Weights of a small transformer language model: rotary positions, 4323 steps.
MLP neurons of a small language model. Each row is named by its layer, matrix (gate and up: input weights; down: output weights) and neuron, and shows model dimensions 240-431. Each number is 500 + 50 x the weight over its row's rms, rounded and kept within 0 to 999. Numbers have three digits each. A neuron's up and down rows have the sign that makes its largest values positive.
After each neuron's rows, "fires in" lists the words (lower case) most often at its 100 highest values on Wikipedia text that the model never trained on.

L8.gate7:537515563490459558486516521549435438596425464467373508440508496543562620562496505559543569444566444570474460391586465470488515513521442396602464536479469529486470470502478514522517497513508400578532512456563448577478378459475523486586472426519453482541557485598548549477511567541553467474425652443552615524556529586415519584495556513436470486471411468424528585523449456482498433512471474439454552445477542595455490488618504514537591560480589508439539504409404635468467486517490454486490637489521505504540470489473458495483506452583470472389455520490391483544485462512509457545
L8.up7:513521520517580532492406558476464522459486434447484428459543417539499577530363551531495512522467414492479514426496503454471475520521541464504546545555495576430487486389548416489544495541473479576545530532485577479550501478454426542539523571514505565519472414551553507501527488528486513468464552467551545484434446533351517503445571477493437511568505431447546549523473442514482461445471549534520553474494445452510484545561549525522453533487520557510479455384489549516572500476412455524487520433495496475536572474450451474494503500493515539410473533614505453500504535450482429502
L8.down7:500493487398504545466548492439505516568432533434507515496461511513495486469349509487496579514487413467488561535582522495442532495507476542516520516498571477504564480549430511571508509502504507572540451573392471474535554492504480572669474568525482457536511492498479434510559469430574572495468502556489463516497513498373465624429467496532520405519437417473570484491564423494477561557466623483515523540582550521514444487556574543470405496552546535515516411491500504518434501481512508573558542449437520522487531610421452450527550547466376589486574470493549440446448494558456405534
fires in: "the", "national", "international", "1st", "s", "46th"

L16.gate1241:478428546482454399494539480570521562485558570505470517527414417537511482593556382394519458429446481526518509570522480401453421499423523458529503601541571479466485486580508431506436519383459527447472539425615477444503496550527479547657521514520423519504508482421470565517483385551495577584404534474509569599477465488488484479552425550538564533403461457560538573407451503499490432459498460545546501484405528469461564503448448593516592551429508454523422522426408487463544474563423604618452458549560548513497538540552503560482460449471471499510508511425531539488537381508504469528
L16.up1241:527505531526422397513602556504497533562525549516490504423467457598472519591603378412497511425473542523585597521525459438502426469429521421572469502518443446494457473501475496563443550481524510450475458390593548453555464548571523559536520483558447571470518496471483543466468421577521545603516595441403510548481467552458573465522428575510558466376463447524568567468463544568465483521475483555481528582402505512471552496536531559532559511459524516529431516373505516431576479521424536517504510555539552515431554533502476594474389455470507520541525550418547531516561414487482464540
L16.down1241:540437483470531480505573464501443556513521562552502475531452473599454485527528431434475484453471521536476534507531512421493439531445489479546527569616615417551451532509491439502479549398493527461516539486559474415459487538496522491537499537599453532498527442493530515503497407526511563582563531445515484572439428537460499518521437520484568537372495524515511614473474530545551375449482497507517547528436539477458565509506466488593596516479480460438489510457476540458442375580427545616508445495593575489542423479564535510492457417465490460493496503433593524533580404469498383507
fires in: "and"

L16.gate1500:538432477458445468537512471472542605527450532408535488513510531423500577441402555620502618534564563431513416464415543509580503477582483523589453538476498517521496478563425474468424575490510474452563408480437615483527512501512596519590502452445543473537493499501454592540554466504531420585480477512496542484511473556376536505480496571514491412472555496469519415515475483569460425451479525477508434497476543557543468505446508502468509493446433581432493510354435486458484524513466428465428508476612462459487363504503452426526575600464510554394562421503498441494538431521539452519
L16.up1500:531528458555473514525513478493496465576540503439531469547498511608574482442527545486445502478479580487433511507477554489571496474500447456526467537520551428417483460520476521420589473444447489453472500448541544550479489431505504438545549527491529429466531520512454521487398558388536484495508412430531612434360556556500545526514547418476493444343541507587546439537495398557466461483500502483469498573447471551578522525438496479521571504574402559500583460501539473576522518472408422513538567400510481573469449446488442470515557468415494507423543397550585566518521435505542376628
L16.down1500:489455482477571443509544476456517511574485496458469453480537469472510478529409515558429411425525461491534475554508513507445462507529522511548449613469480464534477564466430468503592560520514516483465501525535514407551534470520470546543497535541532515478533512438481457599477488472512481458384512496521578569540485365533539494501518420528568545437619458468498476544495491421380482529506542472406488447469426533524590552564445498525431423493441502528539512476375497424504592440436488539455497435503476542554442562633449472492585492446497534450504548544551470448373627495539463476
fires in: "the", "s", "its", "their"

L16.gate1279:501521426591557562401521534436504487532449456467541575599465529577527490536456446487431557466387402466553485495598554512390474559493503531533624512494503418525535538428499478485517504423554544468512533492488510596561553477607512531587616556522562583476508507529482483478553494527491373466542595466512512568492477539612512476487556492523398446454400461532526489565505479512469546529466456529499402526541421429427473543506468472486491500545508493644544491528480455475560481503590614544491530453495487438456518508511507478569532524527443369452540465492511457516438518499530577482
L16.up1279:507521515490477544579504442403499555476398447511479499430615514611495443570538500415538536499481516499466576449514514496610390465465473536551555499629425427546474502429429437515539469583430484514521506464484565540474426521435552412485497414550544545469458572471488541481520469518529654473507472440461459456559547456486478458438478459548553495474511526487518526441541477489461520495532389444461437525561521549593517442424482502582497549461483495522382513555524504465492566438411535487496499418601465523477590526627563572536609476531506519473521523451472513508478420534502589562
L16.down1279:568540520507557479594553439476460484501458487472506492530592421617555559522623485527562470353516556522444556582507420451501471495376523511517506540551499556496541428594481522514589528484480503507437473538496512627589519510506527450540475472390508523521460512508440589439546465560513513534590488463485416523477598415477403434498484596533473494484431584564504581444458548391421493455480534512552546388497622500412472433510551477493487539425524505606489545525388514488529547431653440394474572555418462483445520447496541543591497525497553581537480435500505477508480481543493514474
fires in: "a", "of", "augustus"

L8.gate999:454586466497463462426487575547467535524464545456404503568583523437498515472492472453487528445518525371469449604490474471523469469451454471522604572485529488506521509389481614516467492555533458485531534480496470517620506437451503484564463505601585472558480528469473530475506444541475510516432531457441475518554566451581533480565418495576529623404451513469584494448588470449509572530452433488432514479570429551507496525448491507603454440473407553533530401535464459475437518559481456505485414512492479504527546468428439556517490467498513556424468521484500518492453452420525527603
L8.up999:501521444452476493442591431447446519506489414441518401445500462473452530411439494497477550507541433538471517563500449469546604525528488490546496442460460528540486581471442602533506460564471551440471551510501508504556537557475422516455497501474487503472463573458486493535546397454493506548573471553391483541540530597458600601524485462462411473488467553384412455489561420511474584451620520419544506468549382473503395441554466362511546492511521520562516560440579513443530531520490369558551406562515515476535541543511448483453473547524481631387513516506529452513484515524451443485
L8.down999:550501456510508401418504520521397537530514466493510559506546468518501579440514484506472520479431470489587516614481443402534481521412489391556415463433537481439526507442453498447629566529414504461419466496564543499525449502543475480496518492520522504542414505473448506497461420515424479586460469546549548510412532534481519494465482459485454471506500498434514482451536449494441491517482582532473407493501464521403462453600504441529510525497567443522551459506517547545508562531482422568498369534434470452432541594563557590443525496497468527405517502518514510544458596508488424472
fires in: "following", "all", "same", "next", "every"

L8.gate275:459539499511516508504546525618496519495512414600457568554534457446516505567511625530537439415443503515491437521422542571577523458530527547610524546536490427510457463527474519434480525483534447429502354511478452482482513485493535463482527466513624505413419509507478496485426462460500512373507445540591483471366483479516498519461378461517456624448483571458647489529493418567446412490465548534558515571557511393588448451457532540420508512489514544491494497512436519502509531494434552495514462499508541466508605581523533472547544525532472479466527521519511502519500375476471504480
L8.up275:538447485491534450512519553547480462459396392548458519616452416433526517537575555565524485498509474500478459499418596413563424458479512533506494510564496454472387464508404421456546483502515445548538420492426587559432558456499492541517594500492475484467389568475442480485402447464511534368475474527520435492480536498475412505501419511513446555556524569445574411557553573552509457467495565489582514541576563424445429456405509490497567514586490599503538557589458592517504520592484494560503432484462459481577571436501552539552563503510459485540579460510546517568507437539520508529
L8.down275:471492517484509420498560448562566498568536570532433576506566443507488504517501539466498500534423459460444518522553537560544554576497418483570516516501565505487449525576523519483547526463551429512478450541432540462541577503521497468656465471555535573439495517524433459487478454441507496488501478565468466540418569479446534451575540477581548574561476566501572475491533492500512439467458540566374456483495460560568546428548473573452505433468508530512489461558542487398568548506447560547438433432494438535547499568518456430509559443423517499477567433511509509508425508412537584551
fires in: "the", "a", "s"

L8.gate1887:506506496512429510483554418465588473519534542554419460474513498506397486458601411577601491513481508537616467540521465483511504469541516573536503520478616489478514585519434491493570574500528481421609535459389532641485465505515560546461500516621539481550546543475582473482474497457428507488511614527471498513452479527528436558487524484513445519505429437525456646611548392473550478460496389532535496452460648575475446508527454362476450494474477516529445468476450439555530482556544533460554461518518578532489578504403456440526533487568483506512415474513511511576470415453509422528
L8.up1887:483472458485474453572429459527568446524460463532543484550449490495421624489399406431335543470537462573423526510630429462501569471544428448502530573452475492566496532437480467577567488502572523467533402527540481459488497542487481472482499500450588488538461500548451480470457555444428499487468544480449457496513490512453557445514525511485573577498525548485514434433467547562394486471490587466440511442506465474582522497440494458489472478439526503368538543457501441472469483477485436442556542592506515450414481582509479499496536559519533539456475529470450571481518545526426480456
L8.down1887:547511476480590505544516564510589497427540502497492538567527635502448499570524485551447540496474490541439435492525413462520531539469536568581541407586516482509529480443548489374523469495546525534513512570460424435431545459438418563658514456495517503487501481443451505568480530544515482480511526472524437417572496484453460516472542474454531436466438467541447470531493573535452478561604536524481489481456572457540491493589481559405500393514573554367507611517452521472514515516466447452527442521473525429527510579497524498402485477425512447450529507505428465476457448438540491538
fires in: "this", "one", "that", "following", "these"

L16.gate1382:571455503494537466560418460483498588533541566586562482432475524498477508552477377431574469499527598549494469495431482554475578465528555466545571488480540516499474517510486472460456428499576498452526473452526455444481484506530513488454524507601595556456483517511452503503532451544509536454489484505526591473459556402580534518506549457470482479457570551442454613496591453427597530432545419473508542552446474484455506506434502431484450534362537580554462500421484488541518393570541524419519489527463553457465495500516518531527459480528463516459545419596440517406478481459517480565
L16.up1382:553551489486456510611484495490503478526647530534560551542584485616426502525425466499456425476532488491526591547410513541538491544418489458513509564564477474534473510417506539485498594403536442442522492459507435473462500482465500503435473460486563535489445537538435554427510368512546626432521459551498457523473549416589507547514553547555469505414496552536460543466534486445448499484551522498547476544412498557453542510457542457481536471449541547420454551495442528588485437425553472538440549459517535401519487469512578559531458564431455523509592426515497474487439519477495520484
L16.down1382:431435501421495421565592560544546516572491576520513442453496497492596486501528505565499477491602482473411511503531529503450514510507566505478470516430491476493581554453551463455442490433545405482479548468507514518357493472433515491553476557565522477500514559497476457480500574496505438443585482421441519538557609525449516548509537468538557453476548458561538452563435528483473489575522504506393504478434503513504525484509516574491489473458474483473499581518520418529598520609495553550398473507409529537430546500503591553493527571519512456489484462547503508402483484539571503505
fires in: "to", "not", "could", "can", "would"

L8.gate723:476397501476443535558449555494518421454495531495494491516487512483559521484489493531480529480492583583460474550558402528416534406513485510470472505488531491534496552549576608504537504526611556499607547504492588457380500547554534509522476466573551501485503500435538530412530521488558494542504373498514518528467615440442559500416507510547614564544577447519413419447531519440391504460446454522440611455466533488503415512537465533476530476561530498510443519408583519458514482526464531531420436488505517565503523533421536501462499495446564568514501529447515452483544577507597491564
L8.up723:495542493480512494543607525567434524561556500551469480395462415414455444512541478498481451473508422517554532495506514585524493482479568526509473486525436554597430551605462469534511484406407508483473508511561420549458487426580469479541539498563494481453457484517489527508570563507594400470525548461499443479437558529522555522474554523426502504416534451537542538565482533456570556485589456505448561531442551545545428482537538491523480564524587500450477513527576466462435509555556496501510560478500461385472509521503533486421496504472416636482660499564430525505557485458416508503
L8.down723:485516556523489608484575464557559454510532422517453540360462518496470519460546443459513567485484429477580509518544473476503522517493552438557414550595496487490428479488527561465608495376399511487549431576515459517523513550528505599456506553461480506503524428552619520520453445479455518503595502516504510563500564524486504484442557542536540460531584447507485508538480540519416430506451497488479480479491465482534461350515494509497552525469572489514491502498467510600491540437508440466508461454506461596490620399463488515445490603412453461510503497611524488442487509516482477461
fires in: "on", "red"

L8.gate242:388443550501540515516448532410499555495483526509523487514595452501478485545524539593586506543509469534497504534439509442496390473501473509517459436498524415458506532515441485533483490467385496464447547453545590487429530504525463578540563564575590508582629473642496544542395440523534473547431437475452590518459489436402552525515418489605502564443563539548523513488471407560507519558586457478574492382588525478554366512554493456541587588402446483488518474514572468526446489543500449574487558406497524420573557525491475514617504573420473515547499483473623433505589444535527546497
L8.up242:471524546477416507471498521482493494476548562534536548468458437562496437551503512650464534497564469574463528469438512512504480390497556532508512473439422538522450518497548434500489456554494510508520573463471427549493601503518466471453500513561547493511510517501451544488484464445478568504496513428492447498429491408517473520506481546496540524510588513584479531508484449519584548605464441567480439502456510519510474526479551483539531522531542560412546510506459569552526532589530469442517465482512492478465496540456486487484477458573475498523560507539501371503521440496502531575
L8.down242:439409563476389465469527444486518513533369547547447447572492408514456454545557512568552498585566531460553522434469491477575545443383497441435426464464495480471512537570559433546501571401461482553533483402465511493469508459546498438403493555539510454483482529545455573521514425494510498459512440526514534553552493522452537478485514470456505537520538524546539522537539480412505558464453462532432504528546580450534464562497458451544514566478607472416483499528509480431552374571499494471516560448564463488452474607572469469482501550484482546484530601493512536531505504482495526582
fires in: "in", "at", "on", "under"

L8.gate966:498534475463489518459517465528529555479509472541474488451481521497466474381515464424557524551519478492492545501438528473530539488483504552593436443568618516477512611367403588457531447485471551538489527511443466565449450477454484483515520512410580527446494415518468554483387464467530484460429512529426501481595443505532436444398524491538505519438580471523561568456529428429554511429479511501608522562528440545498469445511481512524465437493565538528577468544516478475519475430471509565479477505557536568503518577408567491593488400489479564530522518526467432473479485503492557496
L8.up966:505447508473574398500444523548497499527477422448483550464360430471528451452610583462500519595474419369450555429484529514510492487596433507551486488668596541461532463479508580512524423531402505548531511515537545602520483467463539455432557429483522505459528432447526499574479440528528481418563533519486453485543477516451532563462529429539521565535518505423603558466507440420553583503436530455520507412564554582454503464534468437458544494440453465536462528470582424491572547592476474423514501465588525603485507513437505523579479568445439559523494510474439472454509461592610531519
L8.down966:422451542478471506474521488553621519460551446526542519512539437533573510524579546482473551525407546432468494511528412573462569496551471481484428451451474439515557435443552437465544478520520550552605521547465563485621545478479447533644584451475491567437539469461504522441428537547558593537578622478462544487534483561386486513502509546553515466474491492537568559501464533479523522570560429500495528443494576486492537505526473497549497359484493474562501413536574460492472430552480529491418570450503457616509539460473504553474542516368459561523591514422408548512532454498514543447
fires in: "the", "of", "a"

L8.gate758:485441467502529592480462443512512471474543545482500543451467534474435500529544602503442462591516530479479475522537547472506444458504482532412530501512476490555496539390456477510465431498529590520515505556507465444490449505454489522563521546589511526547422492532454573519557486578476576568517491555566440555473554523509448593500488479501488506517493522561477399554442562389514457528543451529419481454478525482486494539540397582542459453379509500558406508490581507443454549505549554518553533459529543485542551478414584430486500478510422530472405497514503518526441481490517524547
L8.up758:474548521521628515448511448461489605509507493515523502496493552509462452404532515473478504531586493453448459546518452535459534552422455522420466420408577436447484560491519520489424417540550429501512538550536482416472542413474549557511601456555489382378529459472561504541463409499454476490549535489476529485497513474616514431434537610534533527487556518478458574526571443501547546488517479447472524505504568515533486487539421535502448516446574528515467562545510499428461545544571540507492535421432538552516546530449490460596434517596377504504507518518507506461548476477558524420
L8.down758:529501500458565484428448520522449430417619464433507556511494574513451375483494497559535551639546477512511524489523507507437473475473481498395581481530405508459524547443454585537474410568412616506543601505568515567549428525459471529446505564536467494526502523549466560499395473572410523514517465474534535491556523538590421485451546493603541479597548484509556641561503518592541553543513550473547548562454437465528437550577527478480532417440507559481502431531383434510458436459483514499491492480484482477497486488501493507453555458538431539559486445530521379455545494481483570547
fires in: "after", "for", "by", "from"

L8.gate1172:499452507372476480503514570534407426521470447437483516413461529533531468481549531594444508470524506491491470476536489492515498497502493504525518424477580476588474574506487541467518528492503530595552461396511522544428467568509552459475507553525435430462533504428589532509523523436490475471446592467545525508526493476528488543545568439476491467524552560513546490585482619452509468417499468490388503489459446535492579492453531549499480544419452493483404512562521488430533517517476504482541452495588488440447354558437506460480481551503391448448549508494517479509436551438577539608
L8.up1172:506442490542483451515507529511547439402443499453414535538498498518492490465539566514464525519545515556472528592415586584433474497518449523463463585548460402463488499572505534513560513479523502493478511513551512424493395486508483551551474498500503540461489475448547480543572547403503407485509418535486532503546533464504522525445467534549483431497520557480512452532485517530523426507519476562502570414515496439478509580547654492406464398510616518503551501473489453492571572478542426508431518523484459501508574497501444496454490494486458425551469498499518426595491518499483535496
L8.down1172:538555544640517493457563608557507434547535512553443485452538389413416486404421520537468532595427595541513479475521572476533485463546451462452446542587421529501490484529452393486505462528459468554476478471482546517507477476490466470630525397497452550459538481499482556472457425402486522452555511529453539487529434538427581507467457472556482428435427547499480521451483474528449441505528533445452568491538551467503492436543507492424482469483654497491474407487524505543439581542515559452462469473470499423426531441536512462592528437506532401453482515480534511510489522468405447497
fires in: "s", "the", "half", "of", "area"

L8.gate70:425482439516389376442482592580392469495464553527475476493488595530508507430621492519479516433539530498423491468466556513633540471595518379497387461443540544470516448569569549442511547463482444531473474509420469543547491561557534405499414478514524462487563531422509455489491524531535458547468511515470529464480539514452534571482449530480492509474617496522532529450545455492515533462557458490403514466579421443375474467497504485483532503505512555381434518338522517518469439567492409497523571457491480453530517495502544467496459541551511476453509443538514434532531420510516596428
L8.up70:529499602508521515545381549553476470469494552486469529579515523547452469524582462473415435413573574448464637465525532540490464349500558462368479469457553499503483482481528422462551595477450495565414449485487478518517549350487528566541414593498452399507598443551470487482589522512564515497412450450501414431438478532545542461532552559443508533502458510542537507538526386509516466518502385426440494502576493521419495475523491501532521462529482389437441568422593436506554581493426471539463536598507562401483459512492440539534506406488450553508469517563514499518428460511546521455
L8.down70:439496454508592446448483486454534568573537467478558491485511472523552531461451468555550571486584443560429492510509490490452509375501536469451475375477502542414505434479490490567568529464520480520440512591489525567579402470540491528521505549481512468505541514432463475521476476426535519507556484462485519421552520530473445550454517520557474563472532506648418416470507437378420537517521451568501514514489467547523456534455538496450568504590516454481464523481550521623547470595514497533502446508469515462567635445438423489488448447546466537537513441478561513454504436542489537517
fires in: "a", "an", "48", "his", "the"

L8.gate1299:530515528511476538462523447512517584551502572565561504383545462445641499515451544519479527536525448462500499502491569544509519562532413498424549512457430493553475491456428505479551497485453482536515483503422484487433508540480512492527504525583586489474486447490447407461468531516514517487521468553536539539472416447432495445446404532398535537510490494512515511455527457518473539508526519469622414546421554398462443512405469542553559409449518539638591550497571484552630480428525449477526548457497498493486497535522563548533506489460493550462522513475491438469475546508486475475
L8.up1299:462478477422487464438521527463560543467554498481528502531482496492591377422452526500434516509481416527562469453533453455539464482562503409539490465494525433571477507539510512408483487503526545422491518544569463517517434538482474543559540602465536452471452412442480509479530385510585570390509469509501436535547473569492518520531547534544483466517427470457491525536488502496513508482539518496534574451500473469538537582527444492475496516412464380407475544495479525651538435542539533581447494468445504459465477566448524455428460470494517538536469611457483485547479502395479600652
L8.down1299:531556511437481533519475526471451518416500520418498555467430643402478455502411449463534536485527593474574531487527456422529537471472516494427491490529383446470574415516474562595407544490429535445592484489504568532387597599517491461485606504538492483468551470486513457500457480390450523460561455491502483433473439523487428486495435513432556467414499538500539564534568516586537488465511557533468472539468500563576491551447430509470515528458557524449643492470466455497409505481466451487443534567530452534513526496531484421513462490487569412437479449528482498524436523505458555533
fires in: "of", "and"

L8.gate778:550481529430538527466561562465499500446510541446460491511468423481532451463391486468447431458554408407423463434474573497585491528413430437517586443580480581514534515497499425441507498477485525450429565541414440512544517520592530496472516503473512450466479613517498463471413455502481519464466507474393476446462541411508461444534544479492639492508531526547525398560408472415538447506546525438576523495551512534560529581567595490543526435505479538500549473468588584474399497448512548454549453568437498474488523560455508480530619513522433414469359504653543510547442484542447484512
L8.up778:502490512474468628522526567508536473638474486543421468530526528381480537429470492532505477430494427542505526432531502461423483539555542576452502479499498491420428466498471445509511527509543521463541566467483613528448447535544569499526518518458600480491502466502538461460492486493487518505475446478557482414510475384499443483550562470635517527474515556526393468538461504532359554492566494485599576496514476511606503538542539556514484478523517426452549517534479547356460521479569498540446478503497446449448525454481494549540607533524461528526429463483519509582465534474406476525
L8.down778:501462487453581478505571424566480560542530485484505508437556465557498430503448495473443515553557433558543437422558522511580492557490515545501462455478530564444545463400579451380546534537508503610587511458492533579503543521607518532508500518451583513467576569574477371421534453531455587429503539487511505472468566470487505424568495433531613489462474498534496447521493501554406448500481453550552533530625500543584522508539437493486359555516461520493499455467510444455460442456435590420527492516463587473460433509393450449499611505494393497540473488482339552437514463470486525528
fires in: "the", "now", "of", "founded", "as"

L8.gate851:532643465443488510546500554401490475500540529527496569535532592431551492436466414520444522490536404564491509478525463526413445494579528515521443507501430546481519507592515477564533410477540476556515397465465454535477514512531545503559484566492422514472547488541486459439473543481526425477507444496476467498470430587512413551535554367468477471417467540591452587459534523517536519511536548491487513470553547508464545487432545474510550465538415491528490515508437469483492495635563647507418514551565531461430569518488459549500451514543503462467491504568490508523564520498481492462
L8.up851:581519428501498505550497560477492439503512481527477525530567365582469552523451501559449430475478383451439490532570447521469591559438494511446539415432493451526562590522447545384413520497502518479576413501555514506508470513532460456451473488549539472410489555569506459569458462531500506550462492403396531524479520524516481517554564494394435492424493436486517617489471559462509491573475410398470535468427501559420483546521404511542504492584534526567422512526540472534531496460505497475466559570573494524433595506517477521477592471550505434475510480481502515533446533542535567369
L8.down851:490521472533462544531463419460489457462513480450470487480515482414538518486545416513440457454399490519493459503500461471393544539491512519611516442528415536481488490549504505452589435493619513567453466481538518446558465479513553505443471522411462585359483526485499474499601570501513498481509444526482605570483452590510479543500551439475526426474572557445479581401408557444511418468537506469516582440512540538488544489498489442516451518530467504515478450457571475518474428529567609489450441503544555540488444560460413505494480489430556504523493446564518474526619452561432490504
fires in: "0", "land", "albert"

L8.gate1955:513541472436463493506642519527684524443544555405494466398451560487530356592520456447454553505439541490371474523592514518481514519559489494549476514406494492462456518461476544535515601544511517524482454469399460509465525599517525460479487481424429532508526515564521510536498529563458534451448479497473540593474490451537493459454468519478514464556501518558437494552499477486537527496548462534561506484456580469548384494548417489460535583474506485469535473443419570569567499586540507431488458510499515500479540494516553511577547555503504382477352519562430453438526539479515505504
L8.up1955:497413498400439439446526466436536514512518544537512511528494485483524511475503518505441486443517506417547590467496496554455524589404359415456573509514471483469411459457514571486529606521485426472416403454482450412539510476534449555474493539477468432502642570521496548508495449554545484498532458555521501394430396534572505555601583552521457491509391494452516409542480512568472616510507523540500475550560594494532602551557537564566533471523496602557476561566548589449527416548456496471597443477475507427534491515529542488426524588529514552479581417478463486461452494582598589538
L8.down1955:461499523510538481500485541505500475480533563516507570457518501527522473519537475398537452531490480495473476495506482567499459565498521542449441495444548484538484463498521364496542473500549524438379500454473484502544472435526513414686545508533525571474550462504550432465450548443546536371492564502508379517408462483422464487421489448508546505464447493414525587494476464542479547524517468542482511497506536499416558505438510483509508436508509577520495500508540485617482461487468482482449390495490519504602439484613490490487464571415477481514518593503498455596510530474437451442
fires in: "also", "to", "can", "may", "would"

L8.gate1896:556444545485464508466587570432586471452546366510554492548464518506418462528566501474497507473456464481513530418568549496590494455565592535485401485467524458604464423492471573510499468528505530565460492477442472510534508495561445468478506480485508529494520475488575535504494516456455420450485521523450517555520566437421429579576538486478452561451483459542439507482419514544497457536520524468487594478537500467470497548440488529453448338459556438512588461573553521462555470475531445545559397500599578407486491545509483484464517432428420460527528565418558481527465469447526506462
L8.up1896:452569479557530510452511506470492535506495473508477396501547507428454473487509527495434560468556477473519474467612494502436579451538625548464567525493513464423441513497550555441499506497488492470496457475589473435495476455515505508516424456477525545479477534583509378520469526524583492427502458463559440459525486470552413445530585535515533452602524554527352589500480500558553476545462414506555536561533550506491511510403491515546475474428643489426479520494401614461520416483631522465500521435469502486468504524521573481476495582561541513533595429558458548475498502438541471550
L8.down1896:553484521527519472515544525404468654516487578470548421568524443428465504534470495409554411435660617449580556571458512427539507432508533576487517532516487592450470435501566517569565454513529516569487522629577460424464511524471498482484541474448523620530412444535518425490508529431477419559504482561536471421544623474463515414485467477470495493515494523459462465409474512509503440486565542533518510498516491536477485425567436537500438518484520427430490506410594555523446443513573504549521564456508513481558535500505533567471502606492449580561527449542462531446577443490523428524
fires in: "because", "as", "for", "result", "private", "since"

L16.gate962:420553525478565453555560551440458491472555529445524463566473579489515433440593521489552471481478501529490488452536490526427544467468555454537383417468424511577568483488534481515534501589424421506465493439553560503446475518463479498549486520569448418453586492444536436534479515457535513576575490521461520602552393567538453446464571565493482474500423392557496514428455607517453514535569556492451501535588485483439489444621503507407474527408574488558463511434485499433483564547449420574481489533521511480436466440505513465471557519560418516435423550496520509572502407506395461538
L16.up962:486508482508439476514455532481513438557434455514598444479549592506543443528502578511561507484598519457499468471556418392537483516547467470582425476436489525427493460452467564517440576532465516489571417456564454555517468468487485604483427516651529521489638524570543441548510540504523520552567499465517509499526473462502544603531398467451509522592403479569410506479531487555576433581546546459432485491452486511536539526410491517501537529420499455469441560547439456532542508451497510580510556473436421556426501549510530527507495581491469454462466463512492543507489539493503488457
L16.down962:497476520496572509488544431453504471446489492471444478483446492508469517581471418493496528518439524484611522510471581488514409535544517464560427443492511555555619492540531524551488477502448517556519428476512524621402582469371472469726476539460583528432453449538462553560459511508559570479506446618576552510462536444383536529444535530552468525477514447549528493509457491428505531512478485588524515480554508504496433518546455523512433498546463490506547465457421513479514577554529506522458468476548550520504517475510557530462572537396453669443495424433528466525573481511452495506
fires in: "in", "and"

L8.gate1238:507552434640558470513477449499492548355546509499455533479452470527472483463644587477472520467480483491486499519473563499539567494507571579329442509515513553498396604563557489441501388487518620516599488535495476438581487430557448461510529425487552601448506559472600351532561409465510456496464511445512505556508461442640458607458449534422467525525566504498476585496522462498514525559501502444452501500525506585562430497468537499477517467520491471477433522512524470563531418452481573525443468498537503527507414538451492426516574467457492524553569567489415416475451365526537532549
L8.up1238:529533574397521519526489508530426506563585504565459534473518484502459431568594498517476427562511534503492487405468474533510578559511562504453543553560486480564449524410449489522553487551465538517525456471597434459493363527536492512490536540469524483370472520473588474520500513472518426453510445533507453467433509619479478437603593471524475542493489579473451485557606565526563426436516502416474432482521491588456492493479487548519427468519544589498473475619525482559510554465446557595444402514517436485460442423512446451574566540486442484516521486480533474553456435450506516539
L8.down1238:409455496389539540558520558568446485438475495438479549508541488596535489522444629507571436499560495492498494563522484518544479527462569466537477517529612590431565517487549499442428448510520487521438423444453480583497400509523501446492493401420556459472459544492582481552549591445552484501587481540540461501522507543421504517460546571573541446419530501540532560519514583547502499571553521644470470523498525487551460573444552452408530446567521524527459532508551434527532444614487554439610484513548464449520525459512502460480533550581571491607545517509511424451499502580478541453
fires in: "a", "1", "an"

L8.gate83:607493478533608438491516433501613502473449443479536469543554522511508495536466506417432509517513525425466523530570478488606463505558473522573531463518504525571520565500516448461520480524558532518562598529438394583531552559491529561591467558410651442444531480434524446474516546429497396501489517531477546488502516425462579433572485367510403566411535436578467488560591460459471594596464473483473577471556472557569550592546549475469470583512507552504471508497459484463551495524447486596501430549475532462466535554445507481545499506556560572419587512474525493600540547459576546516
L8.up83:457501423512497488507449512540544530438444570459616518535482552425482454522449474607490546468466506568442511578517496422439453501576495440415536435493563479501422471461502374414415489481547478498496457501569451554531595495568457476538649577462568560443474487514469483554482524405504582477458524492566535500529546437520533505519520446474454467621409433556468535450573445563469507514463538484480489486534478459541482521482514537419516516516429393514607438412502432487401410439526488553471637518499558454435436548555523452516468549446504530491470477544479514530516558537549483485
L8.down83:513438483534556403536409489435646479390465569510527457534470524447371530527562517570519575426494584484581497511574588397386461520523434563473546508446451551505515471533527454552562534446544470532488419519601566518547557420478492489454470429602496528544488444493450522445580592505563433491465474566592494469457481449502568447474489441502487473559532542585485443455491506485447452482486505519559529500524502454443485442530542537497508426481431492580525420462489500486493501479411591542507566504502540542508536511466533459479547538507486520518488637554513500533526520521484378603
fires in: "this", "that", "such"